{
  "num_attention_heads": 4,
  "head_dim": 32,
  "intermediate_size": 320,
  "hidden_act": "swiglu",
  "norm_place": "pre",
  "positions": "learned+rope",
  "attn_scale": 0.177,
  "parallel_block": false,
  "lr_head": 0.00465,
  "schedule": "wsd",
  "batch_tokens": 16384,
  "doc_mask": true
}
MLP neurons of a small language model. Each row is named by its layer, matrix (gate and up: input weights) and neuron, and shows model dimensions 32-159. Each number is 50 + 15 x the weight over its row's rms, rounded and kept within 0 to 99. A neuron's up and down rows have the sign that makes its largest values positive.
After each neuron's rows, "fires in" lists the words (lower case) most often at its 100 highest values on Wikipedia text that the model never trained on.

L6.gate291:33 59 50 27 39 39 50 52 35 56 62 68 85 41 50 52 34 34 24 50 71 59 65 27 17 36 43 56 52 41 31 50 32 55 45 63 35 52 69 40 57 60 55 59 40 46 52 45 54 41 38 51 31 48 50 42 69 55 53 45 32 56 52 64 29 43 63 49 33 35 58 39 29 62 54 33 53 55 64 75 31 71 53 47 36 81 39 72 53 72 61 44 70 41 56 74 27 64 32 84 34 42 34 48 68 34 52 90 38 55 57 43 28 73 61 40 34 25 77 44 55 31 41 31 53 24 42 31
L6.up291:56 64 50 33 39 44 24 45 61 35 55 49 50 27 57 47 56 64 49 51 30 54 34 73 66 66 62 52 39 26 39 64 54 51 06 59 68 56 33 55 55 66 35 70 31 56 34 41 59 44 60 21 59 63 39 25 56 57 35 39 53 48 56 58 77 21 53 24 50 77 48 32 67 70 50 64 29 36 27 46 35 25 65 49 36 67 70 50 31 55 44 74 65 41 44 37 58 69 77 59 70 43 63 43 33 34 49 53 39 23 48 51 32 67 14 45 76 68 34 56 37 65 40 41 73 51 61 61
fires in: "this", "his", "then", "hamza"

L6.gate229:61 58 53 27 40 30 62 41 29 86 35 73 40 26 60 30 29 50 26 51 72 83 48 30 40 37 43 56 61 38 37 65 40 36 56 67 59 51 19 39 51 53 63 35 66 09 52 81 49 60 46 71 52 61 45 59 34 44 67 36 29 56 64 24 56 63 46 61 57 56 35 63 52 39 41 45 67 47 51 30 75 36 51 49 09 32 42 27 64 38 78 49 36 67 47 67 61 56 63 55 81 48 66 41 48 66 66 47 61 60 55 42 21 57 50 52 85 51 55 41 67 51 45 52 46 26 35 38
L6.up229:60 43 46 39 29 39 52 51 64 67 31 71 50 59 52 17 50 63 33 60 33 46 51 39 88 33 45 54 63 38 32 58 32 57 51 72 55 44 42 53 44 29 34 40 46 60 26 66 54 62 64 40 47 57 36 76 36 49 61 42 47 57 53 29 39 63 57 58 85 56 57 48 21 45 56 37 66 73 60 58 83 45 51 29 39 14 29 43 34 27 68 55 15 59 61 68 43 71 48 68 51 34 62 25 33 65 63 72 32 66 50 54 22 81 46 49 52 47 39 63 74 56 39 69 37 34 31 37
fires in: "won", "went", "world", "incumbent", "guitar", "century"

L3.gate48:29 26 47 61 64 50 75 50 34 29 53 50 41 79 32 42 45 57 54 61 59 69 51 55 56 46 33 50 66 69 41 53 61 59 46 63 76 49 35 51 40 63 88 31 31 66 33 31 41 57 48 37 44 70 80 28 42 65 41 44 72 55 62 41 63 36 57 50 49 87 59 14 37 79 30 71 67 61 36 30 43 55 68 50 29 53 52 39 26 48 80 48 27 53 49 57 63 45 15 58 26 75 44 48 30 60 35 59 57 77 56 57 42 45 36 55 60 67 80 50 41 17 58 41 71 76 63 68
L3.up48:41 57 52 54 58 44 64 31 43 41 42 51 61 77 37 45 45 43 36 42 60 56 39 48 56 35 13 47 66 60 22 50 54 48 49 72 81 48 36 48 56 81 86 28 40 57 40 29 38 55 46 45 48 66 73 22 54 64 41 35 68 57 67 43 58 41 53 49 42 83 62 11 50 62 31 67 54 44 34 29 43 41 62 49 19 43 58 24 34 53 89 61 24 59 57 58 59 37 06 64 39 59 57 45 36 58 36 74 54 77 40 46 48 43 20 53 50 62 67 57 39 22 53 36 63 74 53 53
fires in: "party", "record", "utc", "recorded", "recent"

L12.gate142:39 51 24 38 49 49 69 76 55 33 31 51 53 84 46 38 50 46 42 53 35 42 16 38 47 44 63 43 42 36 56 33 53 77 47 73 46 46 61 52 26 50 80 61 56 33 39 58 71 37 26 91 72 50 51 36 37 71 59 25 57 27 32 34 49 35 46 48 34 51 39 64 54 49 33 21 56 70 44 55 54 43 25 47 44 56 46 48 47 23 47 33 53 68 29 60 19 58 56 51 37 45 77 37 52 34 50 47 65 43 69 84 60 48 38 61 68 24 67 48 42 76 50 39 53 33 29 60
L12.up142:41 71 36 08 37 46 59 59 41 66 72 47 53 49 42 46 29 52 66 36 65 57 26 38 66 49 53 67 87 43 40 46 57 41 21 76 51 42 42 59 62 35 43 34 64 60 54 22 43 64 32 39 58 50 61 76 38 39 34 56 72 57 49 47 57 67 62 26 57 85 46 59 49 57 54 53 39 21 48 52 67 54 28 35 24 33 47 38 31 36 55 62 91 45 47 59 13 71 57 29 67 30 34 43 56 46 57 83 55 81 38 48 37 63 47 41 48 48 55 85 48 57 62 43 50 47 33 33
fires in: "of", "weather", "cause", "field"

L9.gate160:28 52 42 57 68 35 46 61 65 49 54 59 52 42 58 40 81 45 57 34 48 48 50 67 82 53 62 49 47 47 19 43 68 52 50 29 41 50 52 34 67 19 51 49 61 50 24 40 63 39 18 61 48 47 49 24 32 63 35 64 54 55 54 64 42 52 46 60 64 65 65 38 64 72 39 59 46 61 54 21 68 73 57 46 61 72 53 71 64 33 44 51 54 45 61 51 41 92 63 63 48 37 62 36 45 59 37 47 77 65 35 38 49 60 28 33 61 33 52 35 37 53 72 64 39 39 72 28
L9.up160:64 55 32 37 31 10 48 40 59 55 52 50 44 45 36 50 37 55 45 62 46 42 57 34 71 52 67 88 23 82 35 52 37 50 73 57 60 37 41 41 63 68 50 47 30 32 48 58 66 73 45 70 36 52 43 36 46 31 57 56 61 24 52 57 54 38 50 33 88 72 33 48 80 73 62 38 55 48 55 64 33 47 41 43 34 42 57 51 50 17 45 48 50 52 31 74 51 54 28 62 30 55 63 56 30 56 60 35 44 28 50 25 43 49 31 44 76 39 53 14 49 27 44 37 64 56 44 69
fires in: "up", "well", "cup", "wisconsin"

L3.gate57:60 40 59 42 63 76 60 48 71 49 14 44 63 43 45 46 51 40 36 76 49 56 34 58 35 76 40 35 59 44 37 35 42 49 49 65 29 50 34 72 47 59 26 70 37 48 32 31 61 64 63 44 33 56 43 59 37 59 21 25 29 46 56 42 45 56 36 41 41 34 45 76 68 33 49 23 44 35 29 46 34 43 22 60 22 79 80 35 69 45 39 59 40 56 52 68 65 83 55 72 61 59 51 60 31 63 51 77 44 65 15 51 74 48 36 52 38 45 49 61 36 50 66 46 72 49 75 56
L3.up57:68 48 43 12 52 59 47 55 37 52 26 49 60 48 35 46 53 48 61 56 15 29 17 27 68 72 38 62 57 53 30 45 53 47 40 63 45 38 32 76 80 64 39 29 45 54 31 37 46 62 61 53 64 51 48 84 74 49 27 65 64 43 69 63 40 54 73 37 56 33 48 15 74 62 35 58 54 56 50 56 66 41 48 67 00 65 78 74 63 40 37 61 44 61 59 41 49 68 72 51 48 56 50 72 47 43 59 23 53 44 50 32 47 46 20 48 38 34 57 43 40 35 56 55 49 63 62 34
fires in: "0", "000", "of", "playing", "2000", "own"

L9.gate96:56 51 54 22 50 43 65 43 55 61 42 53 58 45 68 76 59 60 52 37 49 62 63 38 66 44 53 48 42 66 29 68 86 41 44 85 62 60 74 65 55 38 52 54 58 60 38 31 67 96 29 40 56 65 21 17 46 51 35 53 36 49 56 38 24 62 17 62 30 52 64 49 31 52 49 70 65 58 50 78 41 24 76 62 42 65 72 42 31 35 40 50 55 59 62 88 45 46 54 30 39 45 42 61 50 61 51 48 45 55 80 86 50 72 58 44 55 51 89 50 43 56 62 34 36 63 18 38
L9.up96:42 79 37 59 36 54 68 24 83 70 13 56 52 25 48 59 45 58 37 56 48 38 25 53 57 58 48 37 58 39 37 50 51 32 67 37 40 65 63 68 58 30 66 47 46 37 44 39 49 48 58 40 47 42 63 60 75 80 31 41 74 47 46 40 49 42 68 23 55 41 38 28 57 48 51 46 65 36 37 31 33 37 57 47 39 40 34 71 30 45 64 68 47 49 49 53 31 52 53 32 35 74 32 54 49 37 30 69 58 62 16 38 39 62 45 48 42 21 34 42 61 62 46 69 29 29 61 47
fires in: "album", "band", "albums", "help", "mother", "basketball"

L6.gate101:44 35 39 41 27 58 49 56 59 48 60 16 61 58 52 36 41 58 39 70 51 55 45 72 59 25 49 50 58 52 34 54 60 30 12 47 32 51 73 52 57 62 77 67 57 69 44 52 65 23 60 33 71 36 50 61 67 36 49 58 46 46 50 57 53 53 72 35 60 75 75 45 41 50 46 39 44 54 75 40 70 65 57 56 64 17 44 97 41 60 48 54 40 44 49 35 39 62 68 64 48 21 40 50 47 26 51 39 46 40 18 51 52 50 49 87 43 58 45 60 39 61 38 47 51 25 43 59
L6.up101:23 64 50 47 43 55 36 58 24 35 48 49 53 42 37 46 62 59 34 33 47 43 65 84 32 75 44 53 22 33 43 72 54 54 26 44 07 70 49 55 56 55 63 38 45 36 51 40 86 64 44 44 40 48 65 25 42 28 40 65 51 45 52 99 55 36 65 43 21 30 52 60 60 52 62 45 30 49 54 35 41 56 55 80 60 67 49 68 43 36 27 45 27 25 62 34 62 71 60 90 37 47 44 50 56 26 39 43 45 58 69 48 48 49 58 51 18 47 39 72 47 54 56 44 60 43 51 29
fires in: "each", "same", "size", "one", "release", "because"

L13.gate279:48 42 70 45 33 75 21 39 27 40 34 33 67 58 54 62 54 48 57 74 23 48 35 45 68 46 48 41 72 19 27 58 43 64 70 40 47 54 54 51 22 65 33 60 63 63 61 36 71 69 41 66 54 40 63 71 60 79 62 36 71 66 60 15 53 75 37 12 38 44 58 61 40 53 43 20 49 26 33 40 54 52 47 57 59 52 86 56 46 81 27 43 34 39 53 29 47 59 69 29 42 63 54 69 50 36 40 47 39 65 69 55 23 48 55 56 34 43 62 57 37 74 55 56 46 65 20 40
L13.up279:42 33 45 42 25 99 51 65 31 70 61 30 57 37 70 47 45 40 65 61 50 38 23 51 46 57 52 66 94 53 79 67 49 57 52 54 40 38 53 48 48 60 75 68 65 60 36 37 71 52 57 62 50 45 46 60 68 50 43 41 47 32 57 68 72 47 35 51 28 58 38 27 35 29 47 14 44 24 50 60 55 64 48 32 41 76 45 53 56 52 54 49 70 76 47 48 22 37 17 28 53 64 47 42 51 44 38 51 27 53 60 74 69 53 51 72 48 48 74 45 72 50 48 64 48 41 42 67
fires in: "of", "built", "health"

L15.gate309:57 66 53 57 50 65 22 35 38 39 45 31 62 55 18 47 21 32 56 45 46 54 62 64 48 69 73 70 36 57 44 49 46 32 46 11 48 82 48 64 38 48 56 37 61 43 44 41 45 35 52 60 07 33 53 91 58 65 66 45 34 32 69 46 77 44 37 61 37 47 31 61 60 53 66 61 42 45 75 73 22 28 39 50 69 52 61 42 32 43 33 32 30 62 74 62 56 46 58 80 46 64 70 37 61 45 58 39 71 54 33 43 55 56 25 40 61 63 75 35 30 39 36 64 65 44 49 33
L15.up309:72 32 59 44 58 59 62 53 54 51 82 62 52 56 27 61 55 60 47 30 77 50 49 48 67 53 71 54 46 66 23 55 38 37 53 43 68 51 52 46 67 43 78 30 63 46 45 55 46 51 35 34 39 59 56 56 94 29 61 36 51 49 39 57 59 58 45 71 66 75 66 25 11 47 36 73 45 55 57 43 69 50 49 62 48 70 62 49 63 65 28 53 52 55 71 39 55 46 49 60 40 42 48 66 65 26 74 56 54 62 53 49 32 32 53 76 57 49 51 44 38 55 41 61 68 56 36 60
fires in: "an", "january", "another", "anyone", "october", "any"

L11.gate16:59 42 40 47 63 49 59 45 28 31 46 74 47 34 55 92 50 34 51 40 49 73 75 68 26 29 54 50 32 46 34 32 51 32 61 55 35 76 38 46 85 27 77 44 49 56 75 16 23 59 45 39 51 27 24 54 58 60 37 48 29 49 50 49 66 56 73 50 36 62 48 66 49 62 43 45 22 73 58 34 43 47 64 21 63 45 45 61 68 48 57 33 53 48 75 72 41 48 34 75 46 46 33 34 58 61 56 50 59 54 65 59 44 55 49 45 34 51 47 65 46 68 43 71 44 42 30 55
L11.up16:66 51 35 48 41 49 34 63 26 32 64 54 30 04 57 73 39 37 41 57 74 49 48 52 51 26 57 52 39 37 47 50 36 50 62 67 49 50 61 54 51 29 54 31 58 74 59 97 63 48 07 73 62 49 44 57 54 52 52 58 30 73 69 30 48 45 54 37 46 47 43 54 39 32 44 30 31 46 65 46 52 40 78 48 37 53 64 63 51 43 26 38 33 26 56 33 58 53 56 68 41 33 39 65 63 13 46 62 40 62 60 55 69 41 48 55 46 71 58 39 77 56 69 38 36 56 40 71
fires in: "small", "s", "late", "my", "black"

L9.gate291:54 39 29 42 21 39 55 53 58 43 82 34 25 43 65 33 49 53 61 41 60 71 81 51 40 59 47 62 43 45 33 44 46 53 67 54 55 40 55 77 34 22 44 67 33 39 54 42 56 58 18 48 62 56 32 55 74 46 57 24 66 48 50 62 79 64 43 27 47 55 48 16 19 50 52 45 51 45 42 18 52 94 29 65 36 45 44 68 54 52 35 57 56 33 39 28 63 34 73 63 55 69 55 56 48 49 58 45 41 25 42 38 68 60 59 37 45 57 43 40 59 23 53 62 35 39 32 49
L9.up291:55 43 25 42 45 79 33 31 59 59 59 44 54 78 59 53 51 80 62 49 47 59 58 61 54 54 50 45 64 50 38 34 64 74 63 40 77 38 38 71 73 61 61 58 44 47 52 36 47 34 39 60 33 28 44 28 71 45 59 30 57 63 41 55 39 44 49 59 46 38 43 72 52 37 40 63 57 65 58 41 63 58 34 51 30 46 37 67 83 37 58 59 55 56 41 47 37 68 51 15 74 56 37 54 38 69 36 71 52 34 57 71 52 17 62 60 42 43 38 00 45 44 62 59 51 60 31 45
fires in: "is", "became", "approximately", "become", "typically"

L3.gate155:69 40 45 49 36 52 33 44 41 34 69 43 46 62 58 48 74 42 47 68 53 62 52 65 31 50 28 43 44 60 48 65 35 56 45 64 64 64 29 50 48 44 59 66 56 52 61 51 50 61 53 68 57 47 33 52 38 61 24 25 35 53 87 42 51 45 26 36 61 42 49 34 37 63 22 69 33 55 50 47 53 42 74 46 45 20 39 67 77 45 26 28 49 55 49 81 44 80 55 39 62 43 81 50 30 55 50 68 39 47 42 36 64 59 61 43 39 49 60 29 67 42 67 75 10 44 49 48
L3.up155:50 30 42 53 47 40 40 34 63 49 40 45 50 53 34 66 65 44 44 40 44 46 34 60 30 35 26 57 66 34 56 56 41 41 62 77 63 58 36 50 48 43 67 75 75 72 61 73 58 18 62 55 43 52 54 58 35 42 40 28 47 38 78 52 51 39 72 54 43 57 60 61 61 44 27 42 46 41 71 42 41 60 64 42 27 13 57 75 79 30 45 47 46 51 22 54 56 52 54 10 63 36 80 61 50 64 46 59 35 89 52 45 33 85 36 44 48 38 42 32 65 40 64 51 45 27 47 20
fires in: "county", "country", "mountain", "countries", "david", "davis"

L11.gate147:47 54 39 65 59 58 51 55 34 49 52 28 71 56 47 43 04 63 26 55 21 45 26 43 66 18 35 83 39 53 63 47 58 57 54 49 45 44 22 64 53 61 73 47 38 44 52 71 55 49 64 26 22 77 36 48 74 91 34 59 45 41 43 70 57 36 53 55 31 38 40 39 73 67 39 53 74 64 67 61 37 84 45 50 60 53 47 56 48 26 45 42 61 53 54 40 42 76 21 67 56 38 53 48 60 55 60 44 43 56 37 34 46 44 62 48 42 62 53 29 42 75 56 52 62 36 42 32
L11.up147:59 54 72 83 45 29 47 50 48 41 60 59 44 81 84 46 40 77 45 57 51 29 37 18 60 66 54 60 49 78 45 37 33 41 31 70 49 52 61 41 49 31 51 66 40 54 64 72 47 54 52 10 38 53 54 41 62 45 61 68 55 50 46 55 26 50 78 49 50 51 34 79 61 56 59 50 39 42 40 55 56 59 45 65 64 37 62 48 47 30 39 45 57 75 49 73 27 55 40 56 27 32 47 58 68 66 42 61 53 63 50 40 74 49 63 49 83 46 55 26 38 85 66 33 23 53 25 49
fires in: "her", "way", "going", "together", "novel"

L8.gate140:38 33 28 47 57 41 62 51 27 41 75 21 36 29 44 63 50 27 30 55 49 55 46 54 47 37 75 46 56 75 43 79 51 43 55 65 64 39 63 50 23 26 63 46 34 44 32 41 51 19 38 64 92 43 32 54 60 57 51 58 41 55 76 56 41 50 49 27 41 24 67 49 44 39 57 47 30 58 72 35 45 42 57 45 59 38 53 44 35 64 48 86 34 62 44 54 39 59 50 66 56 55 33 54 79 28 49 56 80 34 43 33 86 62 54 60 40 23 59 60 48 53 37 53 42 43 41 69
L8.up140:45 42 42 57 52 53 60 54 00 40 55 59 36 50 62 40 36 64 22 57 70 58 73 57 31 61 54 58 50 66 41 66 41 31 32 31 59 31 36 46 52 20 53 54 64 59 31 37 66 19 38 61 33 19 51 72 44 84 61 55 41 50 74 51 32 49 43 35 44 23 49 44 56 54 52 60 70 66 38 62 46 36 35 26 67 29 50 32 43 51 56 78 46 68 57 65 35 66 53 70 64 47 51 72 67 43 43 59 68 47 59 38 55 56 58 70 20 36 66 21 43 65 44 50 28 29 53 49
fires in: "since", "linfield", "like", "running", "list"

L8.gate265:65 41 44 48 36 64 49 55 46 24 53 64 47 40 58 62 37 50 34 50 64 55 31 64 35 64 43 46 53 69 65 60 74 60 38 35 55 56 42 34 69 15 35 33 47 43 52 57 56 30 31 38 61 33 69 57 53 54 42 66 28 49 52 60 66 43 64 70 55 60 33 51 18 60 87 50 36 55 32 15 95 37 49 39 49 29 47 37 53 91 82 76 45 65 62 54 56 56 66 49 40 46 72 60 61 46 57 36 64 53 75 61 29 65 54 60 77 44 58 32 54 45 54 69 42 54 35 44
L8.up265:65 35 28 72 52 92 57 61 46 53 69 49 30 22 26 46 45 31 33 33 49 40 41 48 55 63 28 40 66 93 45 45 55 44 84 40 71 57 78 29 33 44 42 58 56 45 42 43 60 53 43 34 64 51 59 51 38 39 48 33 21 64 62 66 68 54 50 46 32 32 50 22 55 65 43 68 61 48 73 33 53 64 53 00 59 54 56 81 50 55 62 66 43 63 52 40 51 52 62 83 69 41 33 44 54 60 57 36 50 79 31 38 39 38 72 49 54 60 60 40 53 32 56 48 64 50 43 60
fires in: "early", "same", "second", "late", "year", "last"

L9.gate134:52 19 35 49 28 42 48 74 40 43 52 38 24 76 57 63 51 40 18 62 41 33 32 36 45 25 79 43 88 38 70 46 43 24 43 70 33 50 43 46 44 59 59 52 39 55 73 83 64 51 56 39 49 36 66 52 29 61 61 41 39 50 50 24 73 31 59 36 26 54 35 36 42 48 52 65 46 50 75 60 60 54 54 35 46 49 63 32 83 42 47 44 40 55 22 41 64 51 71 36 63 46 61 46 58 29 69 32 45 54 30 52 54 26 48 42 68 65 59 77 58 43 35 82 85 39 15 50
L9.up134:74 37 68 32 56 27 43 67 70 43 50 64 64 32 55 36 31 42 58 55 16 32 26 38 53 66 57 41 51 42 58 46 47 47 50 08 40 59 22 59 69 46 51 49 34 45 51 46 58 25 50 47 73 20 58 57 58 58 69 42 40 27 63 41 55 48 70 62 69 48 60 51 31 57 56 68 72 76 65 30 78 72 33 58 59 26 60 45 65 60 36 51 52 49 50 48 66 47 53 34 30 54 57 36 51 62 74 40 22 75 46 74 46 56 40 32 40 45 56 70 67 28 65 50 32 34 29 52
fires in: "february", "where", "young", "chairman", "how", "claimed"

L11.gate293:75 70 35 51 40 55 47 44 54 46 51 29 46 49 79 37 40 55 62 27 61 63 47 60 45 49 62 70 55 58 67 65 31 67 71 83 10 54 69 26 52 55 48 70 44 29 28 35 41 64 60 42 58 32 36 62 52 67 37 37 44 70 49 36 69 26 56 75 51 55 49 50 46 12 33 47 49 75 57 51 76 58 67 45 35 40 31 61 65 52 33 72 46 46 44 45 61 46 08 29 40 48 62 40 51 57 48 53 09 41 41 41 45 48 44 44 42 49 50 48 36 74 48 32 51 46 46 23
L11.up293:53 38 37 69 52 71 53 41 56 38 60 40 54 32 45 54 50 65 38 55 39 47 45 36 62 37 39 91 48 68 47 64 55 62 44 50 39 58 65 44 48 44 59 29 41 42 41 50 45 45 77 39 98 55 35 48 42 60 29 46 20 39 33 40 62 60 67 41 41 51 64 61 53 36 32 69 76 41 56 58 48 15 42 55 66 57 40 24 86 46 68 82 66 17 57 51 49 56 45 64 58 32 31 57 33 44 45 68 54 48 34 54 71 37 50 41 45 46 63 40 60 64 21 36 73 19 60 66
fires in: "as", "to", "where", "designed", "often", "despite"

L15.gate313:55 23 70 39 69 50 67 42 48 23 42 33 67 44 38 66 45 40 52 47 44 57 79 23 25 47 46 65 36 27 46 62 75 74 43 39 76 59 48 76 84 71 75 53 70 58 35 68 43 81 38 49 45 37 32 53 70 50 75 18 44 47 66 74 54 64 61 39 52 40 44 40 44 61 64 63 73 49 34 30 57 45 55 31 44 69 31 46 36 44 43 64 38 41 66 46 70 60 50 48 67 26 42 60 66 29 64 37 58 70 42 49 76 61 58 59 41 47 64 52 64 55 49 77 45 37 39 50
L15.up313:44 73 69 36 67 56 52 54 48 48 74 65 47 50 45 52 35 72 72 45 53 51 19 64 57 65 55 32 44 74 66 62 61 62 65 27 49 65 14 49 37 12 36 52 43 42 47 25 34 51 59 59 29 57 45 19 55 48 27 57 41 41 33 33 37 69 64 42 45 71 41 44 36 63 53 50 56 53 44 52 24 38 94 61 61 66 46 46 62 63 53 47 58 69 40 50 44 47 40 65 63 27 51 20 57 33 70 72 63 15 39 31 39 66 53 65 51 50 58 59 42 33 70 64 67 19 69 42
fires in: "second", "special", "specific", "species"

L11.gate115:47 54 73 61 80 43 16 33 39 29 64 47 56 42 73 63 54 63 48 65 63 42 59 58 78 63 65 50 45 64 41 40 37 41 48 41 51 46 44 59 48 72 75 60 67 45 67 50 32 61 67 49 44 35 56 23 43 31 31 50 28 45 45 34 45 65 75 25 69 53 50 59 50 30 58 74 44 43 55 36 44 40 44 72 18 47 67 55 29 12 70 67 53 43 67 59 46 56 74 51 45 64 49 68 68 40 51 61 70 48 52 47 58 80 61 41 53 67 63 18 50 27 70 61 67 51 63 18
L11.up115:70 50 57 38 43 62 30 45 52 35 34 46 49 54 39 43 63 28 48 43 49 28 31 37 76 63 42 62 28 45 54 54 60 42 47 15 76 54 25 31 61 46 47 48 56 33 43 54 59 80 53 39 57 53 58 57 45 61 21 37 53 68 60 65 69 51 53 57 40 54 40 37 73 42 34 58 46 21 63 60 51 74 50 74 61 56 72 34 83 41 76 72 37 47 49 27 52 56 46 46 58 47 44 57 94 31 58 59 44 38 42 50 43 62 37 51 34 30 63 51 49 33 48 39 32 75 42 63
fires in: "club", "him", "history", "have", "himself", "how"

L11.gate116:57 65 69 46 39 44 54 43 48 61 51 42 55 27 38 32 56 41 44 45 37 50 39 27 35 49 41 68 43 60 57 81 42 36 35 63 59 53 61 56 54 48 19 35 37 80 73 63 37 48 74 31 62 32 66 64 65 52 54 68 65 30 48 48 39 35 53 10 63 61 36 24 60 52 45 49 41 49 36 81 61 60 62 48 38 75 62 65 28 46 69 57 55 47 41 70 52 46 30 32 70 46 61 46 47 43 51 31 52 28 58 45 44 86 50 77 27 54 29 74 59 70 45 60 50 46 59 38
L11.up116:55 51 25 43 49 34 44 71 39 61 55 62 49 65 52 47 37 53 43 63 32 71 44 40 58 51 59 44 56 23 27 42 42 71 46 61 57 61 30 55 54 22 45 40 47 56 62 55 77 42 57 35 67 45 57 81 66 21 58 45 71 79 24 79 48 74 40 46 34 78 55 57 65 40 46 67 45 32 49 69 46 10 39 68 28 30 55 25 49 58 37 58 49 81 54 50 73 69 59 52 55 48 29 64 37 62 49 21 47 32 51 28 44 55 40 57 86 62 90 55 46 47 51 27 59 34 15 51
fires in: "between", "big", "best", "final", "game", "bass"

L15.gate267:28 58 30 19 42 41 50 46 21 67 48 45 52 44 59 56 60 44 31 50 35 56 46 60 46 27 64 47 44 37 68 30 44 40 57 14 72 75 60 54 28 32 19 57 53 42 31 22 60 48 31 63 40 56 09 64 51 13 54 61 82 55 33 66 30 63 66 34 43 45 40 64 33 65 51 62 46 36 58 50 56 57 58 75 53 56 46 46 46 51 50 31 76 82 41 41 28 63 31 36 39 38 54 77 52 57 52 41 55 59 52 51 57 46 51 10 30 46 46 69 52 54 61 52 44 40 30 55
L15.up267:62 44 35 40 43 36 43 48 51 07 36 40 78 30 49 69 72 41 09 31 52 54 68 42 55 58 39 36 64 33 60 54 38 36 48 53 47 52 47 59 46 22 53 48 21 60 73 43 41 50 53 35 63 33 40 64 54 56 53 37 29 59 66 39 42 22 58 54 35 58 28 66 42 38 62 75 57 43 54 41 64 63 53 64 54 34 84 79 31 25 43 47 68 35 46 49 42 33 64 45 51 24 66 46 46 53 26 44 35 29 40 68 43 46 64 46 73 53 60 50 39 47 38 66 50 32 49 62
fires in: "not", "the", "performance", "of", "per"

L16.gate12:75 52 29 64 77 71 59 40 53 64 60 51 49 58 62 76 56 48 46 88 64 65 43 59 82 71 33 71 52 50 41 23 41 33 57 30 31 46 45 19 43 57 75 57 47 51 53 53 41 37 40 30 39 69 53 47 27 71 35 51 31 55 37 45 49 56 48 72 48 51 33 49 61 78 52 39 71 49 38 29 42 62 35 37 40 46 75 45 43 62 83 66 30 61 45 56 49 67 49 41 50 56 50 19 59 73 50 65 88 56 41 35 44 65 53 38 54 63 63 47 44 60 66 35 22 37 43 49
L16.up12:68 52 54 63 58 52 49 45 41 68 64 23 48 45 52 61 64 42 48 64 80 70 17 65 35 62 25 79 49 44 44 55 37 52 52 58 56 63 28 19 52 24 59 89 41 38 20 46 53 28 39 43 58 38 64 26 28 62 55 32 46 64 58 34 54 56 68 42 68 41 40 46 55 42 51 41 50 74 36 53 66 49 44 23 32 43 47 55 56 60 54 45 53 43 67 33 28 24 27 75 69 65 43 54 67 64 33 67 59 41 44 43 53 32 47 45 55 53 26 68 39 46 39 51 36 41 40 45
fires in: "john", "robert", "johnson", "records", "no"